Part of a small language model's weights.
Training: a variant of Muon for these matrices, 194M tokens.
MLP neurons of a small language model. Each row is named by its layer, matrix (up: input weights) and neuron, and shows model dimensions 16-207. Each number is 128 + 24 x the weight over its row's rms, rounded and kept within 0 to 255. Numbers have three digits each.
Before each neuron's rows, "fires on" lists the tokens most often at its 100 highest values on Wikipedia text that the model never trained on.

fires on: " and", " along", "ional", " O", " o"
L2.up447:127123135127109113153125151132130128125123119132146143140142119141117160138103078108088147092167101095128119185129106176136096108171088114138138134127146134114143113155114101163157132116136112149146117152124124127072158121137120154080105117136131134101097109123089114144138136111160129101128122146078136152152129129160133144109117119124187162162110130173119170078137127119144116138144104109156134123117149112140126116124119115213116127090132082131115147081117117141140118127136138130103148178127091125142074124113148152092107139106120143153143157134110124090146183095170160148

fires on: ")", ")\n\n", "."
L2.up690:130108168096072141094118150106194109121153170143209121098128136108111156128099158130115094129100081133151160123114069113134137127154097101079143084163129142173149094135119112140103113145119161141106106122134101100134138181099093128132153179117171126095141116101104118122103081101125157126143117144126100134110141167123147101148169150154101123099138107117154132152155137116161141132115107112101139175113076106115109083148106132137160113157089107092144138133115100138098150095122130115153107136144111125135163147156155113133152094132145110132141151149119137119167103117130148161

fires on: "ew", "ather", " w", " bro", "row"
L2.up562:105146113081126147109111112094120139123172110112145126114144154117125150108065166119099135136107122166156132125182125133077150120134076131123092111152142160138133106134073172131116094139117141138115111177116128118107132113098121154128173100141102128123136133102140135093142107163178139099159096161078108121107120090178118097093157093126098101134135113146135112103150201102153141129138149145137192103129200111144146116160113140115089116170097099101140151110158125135166158120099117111099135154132134166166160139096108133133102121093150138127150098118109150158112161138142134177

fires on: " prov", " list", " build", " describ", " allow", " add"
L2.up159:127139117128100150141184145131072093093175135119137142122136188142128171136113117106135123130082135148106101119151093105134116151097176111118110144097105093134140130152115159111131098152138124144112087129157142152150145101074133164097146109095127148168135161148105160131077112130129147139163110170127153142134133083146157123163155122107123122159101124154130126114086129092121131126124142138143136149124103164188151153141111116145149104091124102136100121153117105170088120152145136112116155127128125126144156129126138147113099208131106134165092123177123128113118086133107149117

fires on: " st", "ot", " rec", " h", " col", " career"
L2.up41:099127121141094149120123119125087088142159133102144161127137138106129132159157148137132142074129148067095129118214083126107124113121110127134144134146138152156133112102119145101172103076138134151114095143146127070134090126147118156164190157168117142140111142124114108116174108135133127086109149137145086147104137129149095127121116138116108167115083147109129145115086147135132096169105103132135130133134139147111136151132154120095155114137090127111174123141189118155104133118154105118149170138124145146127204142111083148098131150083135134142147108131100143140146140143113158105

fires on: ".", ";", ")", ".\n", ")."
L2.up371:157157147169134134124088159100159109132142161128124163140123121110125155108123134135088136110124105130098147133139134107123134143103118080128109172117103121166153152114108165151093116120125133064125139126131124136154134151087118120105132146102083113132147112090088150149123103147146173133100078172111125123124159079100140104144163095130121086125121097098111077160178098162139156164181101102094128158140118108141081120110130124163111129141135145130116152132125122144155196109124125128126171109145136131151135141113161131103181133155129157096085132133075151153154147138126129127

fires on: " comp", " was", " first", " played", " Comp"
L2.up423:161089149167086134091131128106112145134138130121161153076101149111100121175120104105114120137167140132105110149093148133117113129118093135184112093102108156141177158132161115108158107125124081091124136143143146111152123155159085095126158116058122106125159124158171117123120098104064134072123137160140116143136131146123100158150133136157096095140160128109117141080139150141146108126147154121127160106108135152127147138131135155118093148125117107152132132115117092144159113167144157097107131116157179118124180128097139076083123125093101122113133123125163117117146109136137129105

fires on: "O", "T", "I", "U", "F", "C"
L2.up927:114119120180110156130152123151103136120098140074165097164160148165116143095148113143099118096159125083133109160161144148136164142141104131157089117109099108128123120118115097081077119092179113134110134124122119115117109108100117163165143134125121122131125124119093145159132126143161107066116102171096138116151173114099124115146128138103148127131193099151136105111120112129129159121104121130079135136107123159076117126106119124157100083132106126103119091120143158123156145155117136156194110169111141153136119095136142156126117178150121129164131120151155133135129174099144158128

fires on: "'s", "'", "’"
L2.up544:077133112086152171120120119135122135086110089075154108146079114148136170140131111104130132110108149152125145110089120114105162163139154160165148088139099138138122139121121142109107069115125111113171186144137102140160106137121162117139122117134126121108146137092177145123108102141141115104125147120144139158159128130116131158112133098102146081116144155127121117124132121110099116144134083121140131144118140133163148114136164153177123126100114128178093172131150098141125104167103143109132117148129164125130112110128165122104127108100103130182144133159194092193137120135108167136

fires on: "ac", " with"
L2.up572:126136121136109172110136128159156183140100141135135125149110102120122096170141139117142129131109087143135121133119075160167100115122151127137106126139117135128127103152179149099144162094166141165092138129140142121099118141193161113135150131165137141184121122156093116144125113124118126118128113127140133101117150107128148097130132111166108114119105104138140115135144131128144133133124110153096146141080131131116100140135107090093159138120165126151131181076113093180113114155146116098142127116063165129138101124118098081133097124150100115158094141111109132089160100133137117102

fires on: " re"
L2.up133:131117117088093074134121142105141127156128151155155130126114135144111123108123145151157117122112147091138136135098138165135142186135131144156082140098130155066144099120099122098162165172099110064112099155065130137143112161126134150117146130115143111154122163139135110096147123112114164144127121140102095153162142145157122073088088062111086135097114140160232087116134124139145136143182132130097116164117142144122114119117113165133170125147089137115117149119148103134129119155141135134137131142130113142084114107164135155101132070165108147129147137134141129132112087120123135097

fires on: "/", "–", " \"", " ("
L2.up838:104142136085151119095110128150112133086114085114124092090100160137134088114147146129146140076157178157089125108095091131153106071123122144122147129105131164147080117166118100105118097145122117112170129132104146120131109117124133123127116103169096114161113176127136132114108141125118163129109107156155140086114122095128136113110153135130120177109106115161103152125138128117151114208135103118146154138135160146141158073132155161149164142123155117152142137113115092147164147100108156113155133147093118140137133116116152110150104162077159156132136117105168164144114110134161137151

fires on: " season", " years", " century", "iety", "useum", " well"
L2.up669:120108099149117123108106121096105113088129187145108128134088100148142081113108102122128105142120141090097160133121080154130135126072064114097118121133122169156153101130123120132113103125125166130129121131108132129141143119153094165099117185126097136146122140122127116158161140155102155114151165128112132118119140118119132170118164105159114123089139128131121173129110107063131106127112156146083191145144138101151139104156135146123113154154099134162180105147120109121142163136126134156110141141123165091117124176123097073087107137140105145143137168185113155102131108197111149138

fires on: "form", "gan", "levision", "reen", "ideo", "ision"
L2.up14:178141114116163160121160108085115134134057136102143093137086061127143102138058108135136139131127098125145123090112147123129110114163135114143112141130127130179101135141118109138111165139125162144148142112091124136115103103135155170080102123078122123146102135133167099122090109123131111104140130114136135123100151096143130080133152116123121123130109134152107113130133103105127087105142133101174154130148093154145155124080146086119147155128088132087113176126120132105141149129115118125123116161103145160121111110094157123147167152157093129104100140163165144106153122170100149084

fires on: " (", "/", "–"
L2.up746:103124128116138169132115134128130128096146040126126127102144127151164095091142104122146166115133143158103120141094109132154102156125121121138122084111098123108113062133097108136124141118104141113142156172138118115128113162138135128137159174167105115156113144139154122136108105148100202155141115128182142118110131109137096157143122134114121123123134103120111102120144119107162171165163121164155140146131095136170104130147144143120151118086137140128184140132131117139112165121138184129132155153109125161139130138136135132129144147084132157157112118078127166093158079123128141071

fires on: " w", " leg", "stit"
L2.up339:066122134102171121178113127148113096125131138136138125148082115131128134082136119124139140109163153133137150100105109169135113127125102093130143105163172122096117146144127183129147134150090161124137144147144118111109142114074151122151133162133129147091154129085166114127148095121091145130148130097184089113135085173179125126146143107111160136112127142141143117165146148127125105144157100105133119111103120129111129133099123117128193173168106164113143136118088134118095128098147133126126144135124161168109139119085129142126136112143150139109114176083107175129089134143105107127

fires on: ",", ".S", "ilitary"
L2.up688:133135131142118152109126094124133119157131150119117102171159158155127125136141117150150118153141108106139145123126103095101149161130112170125126108093087131163139106128112114129153107099124101152141135108104131152143111112096147158115137153133113146163165103084106148157127130134156156169114146092131131098111141096146127097138096142130130117108089118165175134138136149104117185147092128098145134175118068123121119118123129128173109118144123136138085144120117106112168107143128055158167095212103053088143141147124118088122120164141147107122136119143087113099114175139126109135

fires on: " S", " s"
L2.up236:151090119071107182178146111136140107111115100164149123113090142126140137131108163103093134126113099121131154119114107145096098150083145132101148100107121165172081119107149114100140162123086122135115142099133119073117138133144131110127134162135102107128115135122092134120114126120147116174164118174135145098156141103121128156110123116162097133174112125138074129095129165133145157125155128119156152130084109106120115125140121165111127136138133117096120131113122186143165119108126120110121094144121179153116118146139147121109147162166131188125109091162121135094171167165111113179

fires on: "–", "/", "—"
L2.up464:139122116115112173125124126152158106130131105091127117105104174156136075126132112078112157096108190121113139087119118121146086093124133166106154136067124095116132114120154138130149113117140107110167094139116139177125120164138153161090122108114142118130164129111126156130110113143126166133122116145091141180095113141156158117096128114155140120185141107090148143113119071105108119183119120130130135161135179122136154140110155097128112172103154135147088161129151137153108096129153142079124120130137110137105149145115136159159129143067125149155127125062109172131174128102143126111

fires on: "\"", "\n\n", "uch", "'", ".\n\n", " |\n"
L2.up754:103182106141139173119142127103186142137158124144125127099137147106121116171167132110088083134124121161145193164160128124117161111134113131117131099151122123126066104124105158132081109100171131165090136078137190115129134135155091150117192120100148139109125141115139136130117122153125136126092111143133101132138152110122154160138160121117121125143153122144147102156152120124130093135119104157082126125134103148078140107143140108146187098125105167117097129140124177111134122108148121108149124104110130160115098102102124034149120151107141092159102092142130091072149127146136144134

fires on: " w", "ew", " New"
L2.up827:116130120131181121094125110106152115117110117144126124186117135129120153132182170102089113114165117152152109127104131142108127103146134072119099060167121137125092159141137153110142088083116128151108110159135119093122175131116159134111119145140108114132161173154138099107129141087123164117117092172124101117130125130134110142157153131100131130141146119116124158135127152136098106144137115173162156109084149118179115132167157117161109102142107132129120143158118086117113119113137163133090125160119103125098128158122135118162120169118177137112104100133122119165082158118132132187

fires on: "re", " re", " car"
L2.up642:120144081099097158126149149109121096168147158130106112123138127119103121106157101123125143142111112143124127152080122136092139150074128161153094146137076120108170107157133138141130146147164077148144114130147154092118112143145160141123141126150129121142097150115126111153130134155124156122114129144148155109148149115111126137157140029085107090137108112155166123116111173134110139146134084121140115163129138127106106113110152132126125156131082102149151087115140151189124134136129075136154147125098132162096161121127153101113172103134112125124104144117135132115103110158094113150

fires on: "\n\n", " |", "==\n", "===\n", " |\n", ")\n\n"
L2.up1012:100175075099131162141127133132146115122128110153141155111122140127132118121139144126073121127113103140099119175139083147160141153130125063125111151105125148112112120129145108125128163124119159132097157160137106189124144129143114090153123119152138100127161111082102160123129154126110139101144122180161150135165119134144161094139100140128131145145145146109142145110168115122150125124132157133127103173125201139093094142091156123075184103138124152123107084121109087160130136136136118083139166085134152132142151136098129132098158165153087152157145138147146091139129091108157105125

fires on: " during", " after", " Ed", " Ad", "iam", "ilitary"
L2.up950:146129162130156141123147128116158144127133093134167122129110139176127101130131139118137153069134199123144108128114111167110094122162153146111102125067103098170102155098115155139132109118154150146147096112104126143142099105137131127100115138176126158097091154136115151093139118162133127141113128121119118178117144111095158127101155125138116148122107128161085145174151175104108125116111114115140120120093137119122168108151146126120157129098129107114135143109106128133112074138154081118139163135047109134135120151125121097094145152118107070121141122119149117170112129126154148116

fires on: " there", " prov", " tour", " where", " world", " that"
L2.up563:117144134131111118112122103157136113163107177121156163134099107136113103130145121104099129150116145103128117134108127122140126149117162147120137102161140122153131100153185126134118126117110129129099146115138146165140096102098224167135123095109136203142138124183093152151131167122101126149117168115125100131107121145128134103111167140129136141168157150137078099082121048092098106094128147135127078100117133118177094128114143122147182106118097160170123123134116147124131153090122132120181141120137108140116129119160116130111122148110107135128136127146120110104142167159133110094

fires on: ")", " were", ".", "ales", "%"
L2.up415:123111110143065109154123092082152157108134165141136144116129169114125159136145134122147092107131123160097134116170124129107133141130155111111089079141117160138108136130102126145154110143117141127146122119151101121124115110072174192178144153083101161118135116151104157127149135136115102110116144082127177138072122121120091107134133174144133153125119116106139120137170102095160127154139147115078181132099119146130124112110133175157127111156094155129149126109079087115139155097094177132156117152123079136096121141137126097133134143114121129118167090111151102110121172136101152109

fires on: " when", " while", " where", " As", "though", " so"
L2.up644:152157105116113131145174117189156129124180158098147135150124118161123140127100136154136137121108171120132090166127059155136152141155141137131122140109147118090110138116149158144133132105152127163147111112151178107107138103111123108180076119121101111120143088147108124147113140164138141204107126151069109153142105128116151098135110083152154123120140130107136109142133118139120103156090074086134124080108154148149146093147114118132137151137131156152093124109141109152144147092118134147157106159123128080111094147102135169119087102107130124130118152110103164111159105141091113095

fires on: " under", "ag", " det", " re", " cor", " dis"
L2.up785:141157112178060086115153138059128148147121152143151146114124123168119130132127141170157140135110142118093127128100139121097155155130110134120110142134128138118158107150191143122138079123144143138126114146131175140171120140111137092145140136110074135137156108147169105110189123156121170140129136119086167157096127135150079103150133114110105124119135114109163154109114077098087132137145136122121147155138088141139141130125150143140108173129066109118102152113132157126125099089124118139119088144138090143111132147150151121105154118135133163120146149129135172112137076127051147089

fires on: " most", "ast", "rib", " more", " well", " rem"
L2.up719:107106105153071120154109108154114097122131103158114090116140129128146142122108138151120140132146097129113121125146154090116156157131110100103194121090129133118142137150097072112127100113190134108087094157151121117111141123122120144153139097132123145091172138089145144131130114139111120154161160116154110136083125112174127093186132146136136144143158154125146104121124151138124141143119103110142123111146157167124088152093128101152132145163143111119117124161114104114109159132133122126116121186095165146137116124108150137135112106118135146142121105121089136056124120123149070122

fires on: "\n\n", "\n", " end", " (", ".\n", ")."
L2.up278:095128110132133118152155115136121128115112171161126132127094164134189106130180173123143146149113166113100126151159137142121084120126123111096099147111164102155129051112133132121110135145135136159132120142184124143116134123106154113140137104116180131173085126140096091091113146062131163115106081130130119140154164113135135156145124163155161149113110093149116140104146095132090101110144114156139124134106142140117161136113104103127134112135125138145093114122127121097178104143163074147162151121128123096100168113141141098116121131119082163108097138142156130091143098124162116096

fires on: " lead", "if", "vent", " led", " won", " with"
L2.up96:156134149137107137092137148121159152121103152110096135123136083105131138091123132117135127167124140142105096150115090161143153162165111117177109091124110176103125135104155131113177129158128105137126166143148133112099114117126127088131189113119109128144087125113127127100127118124144114064140151149095118139131182105162162121145122100131121137139137141173135159130130171062152077140126097137127155100095141119119114124089181110129094086109117130158159178105156116174158157156154156146127119144125157127106140099135096108100123139129118160164143147124166150113137123124129115147

fires on: " =\n\n", " Best", "\n\n", "air", " for", " Per"
L2.up448:153094163141124119175156122111095114093143173152144110153124164132133142134136110120085105099130134112114121130213156126112105131133100096111131119076128137115169169129134136110113122105155159126160130157170162112152158151133105118069109116132153140114119125114161129114089132154109138122126103152103172130125128119114163122085145111112113155070123131159122103098139111097182115120123120126157121146101157144117131099127124099170130144160152174132121129093150114155155130066129146134137173111135148117123130127081170111095143158115095137125131092166132180155127177147102091106

fires on: " the", " called", " rece", " both", " one", " a"
L2.up671:135140113108123129110106099127139106077113133150104129157123120165114063142123148103153109080117147114106104142098125107143146122097144084134134120134123138120108127133175104129190130132138118129140136154124121158108147163167105122117154157103123129115146119132085118147139112141149118143114124170180168144123120147117156100141106099165130149141088098136163095145118129110135149109118088170169132106130116130153136130122142170099138169116091115131109139116190142116103148116101132140155121127126138181118137119166093154178115132088133145098129124171142144127136084107138121110

fires on: " the", "==", " The", " had", "The", " with"
L2.up87:130118156129170156141129130167127124123132139115135128126167114142095142086131116158120107174099129112135150115124151143124130106136080137135106083149165126170122122141131136177059125129133157141087166147129082132120132122155143129096120097091180149123118126155132149062122109158124133158084131137120152150151119127102118089127128140104090098149119094107096159183129113081113148135138143151136131146143134139132107080160102133155114108145094110137096116148127150130131085154116139152144146131088123149130158129121114083120119091181122139168126162127114101126130134105115144145

fires on: " a", " their", " its", " his", " the", " at"
L2.up932:139128118108104142154109144153137142094081109155139099117097153167160096155176100112140124127085112104142174114122169085101141128129116113113126136156122155172120174102134125124140112102168119061111204159111144117157134136095140151134126172108105076150133150164135151143115139161119162140087139128155182151114168086132172120117101112127120100109114115136167118142144091119138131178166149134139150121119152130093129134139124191132113121117120138123101132155125126128134131081123119129136113098124136146119160115103123130129147118091107129135153092179084118122116112130139135070

fires on: " and", " |", " end", " season"
L2.up633:095143135145128170099134133115108129100176129089121144092129127161156115108108127138169142140114123153128151126172102118181150162135139137109126127112094135147083121144120126092120141129152130145082131150170133126107117175167110158124151124163094116146104114127132153107088129143142184142091113108135084115194131118137153111151126115111123159141075120111128128095166146134111175118142094138104134166121146147099116110116123152191163095125118105088133139124124137141112148186125104108143141145149166104139138099124116138142123134185138133111147132134118122129120191127108093105

fires on: ")", " house", "0", "ative", "ales", " Time"
L2.up240:132107098130105110129103121088142128103146165154124135121124206107156144134129166120132122086110168136120078131146109130155121155132140141133158090145160112177170060120129087159157143157118142132125127165141135117119121119133108132122120147080106089102112117105114136101132146095155159143142103087125137127122148084145119138091131117118142065116101125115099118115125105102173124149069114100116148135118138116110098128174093124120160124106085157103138141148134146106142149162119154153132115187190107103115142129138122155138126142122106088124128133111122136097121148127164135117

fires on: " for", " career", ".S", " -", "chit"
L2.up717:142135104128119146177128168132144091112148137114133098126129131147149090107126099112091142106128132113126124122094142079139153157194061130149145134131120145135139061124117098131146150119135128123129099119127122108119154165151103138145109127115084105133113118111127147165106119111149110094089132155128143089131120122095111141118128112118120107118134142153124159111136140131129176149157181106112181193115144104137098137145133126185113091125143119122154127157134097129130159110101165072149085180118092118141190136092141160107167132108140166145112177156118158116112112122107122105

fires on: ".", " Record", " album"
L2.up874:150140110116091101158117121127122144142145185097165109117166103112130132108100172154127105126063102163129188128135113094148128156144135105097133139157138126147166094126102141145118129118122127153100142145127093087158168117113140126141127142114119142160117165124142133132146123099154155124127136086120162096151187134093121146114122154123156125164141111131108101116150094154134117093089102136145190120108144096137128099121121142099138104125107163094120164155108090113141126099169149133179148167112109131089167138123120130143122123108142144166140123109089177141106133098106131131

fires on: " during", " of", " for", " after", " in", " After"
L2.up443:165157145094122108126157146140095163123117187127163126114094074144142107128100124154124141144088116083095146161149085171061107085139162103111121152092111108134112137132118120101124155112141156130092150126106153145121105122108149153115179092168152159119127124086109135129114136140100127131137142125130122156116084115089160143138146144127114161118126130167113126134165123151153097105097118103120121170119121130123122099100137125146141174133128140143153127143163100140141163141157150126148151153137135098137088124161153106123127119133139178127102090108138153140121139121087135117

fires on: "ording", " inc", " acc", "pp", "urn", " disc"
L2.up171:117095120094119171096109131107109080168158094129089119119124166117115173125125118107066157136101124137180099155160145131146145166112137141118106130154120150133137133115116078104125134130115101116133093102118103115112138167114077129150108125106149104174171099130154150138096120098153160182129082115148134131121154123112128125120150083143107106151121101115134146160109146140114097141142156129165138134123106109170137156115099136096069106123145125107109159134114094119090155164136134120119146180172138076162108076115091143111107113151159136138151118123146135139097166130170133142

fires on: "ard", " them", " him", "red", " play", " can"
L2.up1000:118126122181161108109127156090126110165099162167131149124143166164130172102107108164154130103127096107084099120108164176133124144141101137110065146104147051137140164109108121114087128142092089132107106091104123110171157157099128147103143092116136147181173141124096125122115161156171143122088108155103118134091130124139121133109134133130088108136142099157155163112107144133099123101146111135151119145111137134134136134168148118130148114113135122118155146123103122115142100143110108117131115116152182069119162158128137094104149139113130133121130134169123144113141109145105144136

fires on: " for", " n", " on", " of"
L2.up771:134099120112129105106144123144100121163095149128152118161072108119117118142121137126136117108102082117117140146173108113131104104122160124120135108063145108129105139129133132121123117107112109123133179144167109163127129089123157113123133087110106141090144131181096149141124161146127144059166100136117140123125137140143120141109158149093103153142102174122093123165115122119156117129113147165113138130141152073095128144108128129115139145132133143191210089167112135121159124139113105088109128122111130118105141168109166128127156155158139181131110178100113182158116115122142135106

fires on: " ", "\n\n", "==\n", "\n", "):", "===\n"
L2.up13:106140092101182119124152140123125093164107134114132147117142131132164174151141165159174126135115168112116098149135119125131116177146145072143134095115100141161161118126167111112117133140176114130106155131108138166128105110105128129090100126132154096126100102079141141119129161204125148114079126165124139090145134132115165102144125131150108122112137127122108156122109120126145130134117172102090110151132115136142137106155100118164107112130176098133109080094135088102106092152123119157146164112117120178140141139134129106090118153136128164151121091075117128137105145119117107129

fires on: "'s", " one", " that", " s", " wh"
L2.up639:114141127132085162127139085146104135118130153124132133123171144124102153146116102113137140106105157131119140112134143150073137153138133163096124143146150161133125128109122121158136086085096100162123116110166077145096139123132146108139174142078076145095110151144144167139126129113102135146066106145157162113187144139153118158152148117128122162138107129080082112074120161188156106110181126112113139106094130148118138114142100152140186101129127091093113120096133133117142182130103140114142106117108119117079152157138148122129156113106121156126139093129161113112124142130123102150

fires on: " is", "'", " are", " was", ","
L2.up934:136119141124147112151122149167126090121153120106102135126096128116120136137079127139163104096061145134187111167098110127166099129171119194158120101147118140129123103186159128149123141107132110119170121104109114133125118150134086146114096106157115129148127146103111093131087153141119135154110096114122113110200157145119142169081124064152142072175095143125129176193148156127175170137116088109137118128147126144103124112172116174135093116090137130142113178132135126153088143123114124102099110112127137131138112135123091138112129128128107087153137134155168125135147157116138156147

fires on: " w", " man", "vers", " inter", "ason", " were"
L2.up21:099106136113113126102173116116176119062123140145106103140117098157085128150105164145153127136138160112105118112082099137121144109150171121142109085111142105171094155163097119099124126143102131111153141157131115183136134147113172123179125175103130138191144167124121090101112108126125124152139131118114128120129129111135121125114124141139172119138116163140127130115124140123144101128165120136113101089082119120146100129168121112133144104145141124094122177118095135125092110144134142133136185115107122119141143089097109100146137126111136183150124198151129147161114121119133141126

fires on: ",", " he"
L2.up974:129120123125085118107141151152103132148156150107104127106123141160154108160126132112126134127154128154122142113117126107115144126152118146163123075097114130184149092100119118133107177109159086124136169154118120120121089127104093175134082132130103053103147096099165172119131140084146140115112163144114126087095119149140096128102139151120095171097137128137120154145153122079150167151110090093115161101126083112137116126104107145104123080123105114147102179131161141168172125163157118160180089173129136146107146145134135087156126148119133116109160114112121110122091162138106173157

fires on: " who", " at", " the", " from", "res"
L2.up597:120126133124098159115094128138099115087136160130141112099153154136163117101145144118114124123106127154133128149168133084125109136152147157106113122167110127134119098107178116143142142138121086174155144132137116112136169172142140128141119152147095126105120132105132124125162149112144086128124108111126113140144128084136144095128162114125129105128123125149132096126161149085191136161168090160112159169099140151129136143119123161152137093138097163178154149058090109189122131178120156115171151099114101122145148098143116118152147125089131093138133136122105117137108114137100149129

fires on: ",", "oard", " University", " Center", " Music", " history"
L2.up873:156129100118150126145133099129112103108081114126165123165145118113140098112126166139096153145122144150110139132130163115111129135145154181152125148106111124136163135133115121127141097143137137118126084134131117119073102134097131148111137168153125127143137134083102139149122186130149084080144108095124120144157167088133142137172158154113065121098084131159152090134142172163126084119162138112098126137124154137126136136170109120162128120129129112178112082072134122134131131127138132066110128137156129121133143091109151125125120149097152143109154129142161149159124114164089145127

fires on: " with", " found", " began", " was", " received"
L2.up673:174112125125108110145164121110154139103148158140158130125159168112133109123132143147122081093088111133132171164169111166109139136138151171128119153121135133163108075134162130140059127135144110139115168137114185098161106162109116128188101132119127135152130131086106146102144088158145126099153118131153116153101088135153151139110134094130138156105121070142144131116188110130113110093104120104120177109154115111130115116141107115096134119110129156151127106123112178121123145119097112135152141052101108120121150130131138121130123128107135123137128173112137120144138046159105115102

fires on: "otes", " population", "ulation", "\n\n", "ail", ":\n"
L2.up853:127183095125158171123153119137115140110155155116135135108121094125137112127112104113103126107112109098141109106142132153115097167148185159150129125113112105095139150117149164151141117111095155116106136099118124105141125112123173140151071115154101131134153115100112142126100132130103111136114057129120091146168129153102121144131176125156142119136079099138143118107114126101152108118154085103120111182145134154176130097141135133119129148114116108149066108122147168082163132159098122147111133151126162142115146176113160130130134142178122125140107153104180137165091112154099062129

fires on: " the", "\n\n", "The", ")\n\n"
L2.up588:136117116140144184121106106153083141155112141113120137123116119104116172122149161134125127177144121141105131096080141101126145132126069131118127140116151119127112132126162141130142156127105163142127156115109104149093136140115118140152111142113135124095100139135157153135126150159111096178084119132095185136135133096135192137133131090099178124126137116117083151149102124092145130172092145166135146131094149120116128106136115087152127175123094140113101101149146121140146143101121188157127130152092116139100109135107175066108141175125121114155158120134121109123160152122107165102

fires on: "ston", "ts", " medal", " former", "-", " born"
L2.up468:118130065128125091150154118127154163114133157149140148165158151144144096123134109154131106173133124114118104136140083084127173141151136147120103148098105133156083100155157102100101215129156120125138175155123132112092077149163137138120135103127147100169119133146074125122126105066192097087157159112123134107096120139142098157116081154129154135164125127154110141106113136104133094101131140132099114126124126130106120163112138127144115094127104129182120119110124141146137149087092116132131105123099133131153161130151136113129141162120123103147150132124152160118115150089114135125

fires on: "\n\n", " |\n\n", ")\n\n"
L2.up286:111125086144129161170138111135166142116164160136119108098141167098131149125181133142114130101103122139143133130164187149090133089118120133134134153111144138141144100157189111141080136109147169124135141112121136136109138147112105126139120140145127139130160133091147112103116125156104130104130045100103111126172129090130166141120146130129140085138100125143099060115166100117166102140130125170087125158159100140112162130143114122138153129147148168121116089123110133156132127087145113112143152115121129087114123151073148103129148100136154111146097137116133170098153140144142148132

fires on: " by", ":", "\n\n", "===\n", "US", "–"
L2.up394:136111126104123117161160144130153137105104128134138142122105138143136120118108132153110159104132147130105125163115146103139147108161135129155104128117151126135139149154168111096129176108154149156127161114121170139159146153149142129110110125170110123151114157104130119075119116161109150118104102132111146115110127132152151110181180109066131104138151102146118144142131146150144167149134152127130102115177157133067164134127133126122163124119134156107117075123109111116188107135144109129138126146108146148117126099158145149119111158148110104123151112133124100160157129148135137138

fires on: " O", " o", " appro"
L2.up495:138139111081110137140099124091054131093120152120134133099126113140126126142126112161137094114167127048129078126125113164146125081120155111145136057179117156116107115138166133158125150112117125135128143160095132103128116125158169138134156109128111130163105153119106132113113127111133139109139142074174145089114099087128120092120089152124130125176143169124118141112149094137113153162128143144161158144144097160112091093080137155191134162111149115128095156132133138133126148146114102147132149151115144171151148114159127123097140143130109137142137115133123158068139118124137106102

fires on: ",", "=", " were", " =\n\n", " was"
L2.up902:142144107112118106203143097096126125121114153152146156181133131134137128127123149168141153142113108164154120182167117136115121124133129166103137074141146138121125110123112111129118098135152069126148122122117120111127129128054205138119089146121108123134111119144112113097135138190149129118139152112100127145129132126092104141173112129121127086105153115140139101104125162114127134157113137126143139113101124115119128135119083178169123080112143183146124130136095165141092122177135113124148118180130082105117190128089136125135104109145159112126145086143147120138127137140132144121

fires on: "ak", "ail", "ake"
L2.up786:131139130142138189146122112172110138133103161081144138122127102102142136120109139140117145118133129105103124168103157117114084134119126141112089122181146140132149157148114153089133108145115113143092159128108096116144129117165103111112143144163123117128170128097147155113113092100106151146107155177145118154155160081126104137132180136129121128124110182115097117109119112112150131115155089133130140151187152068174144142107091156148132096087119071129116160180155111147155141117084142103148109160127152124151105168098145137098113148140162110144119142143103122117129129104107088087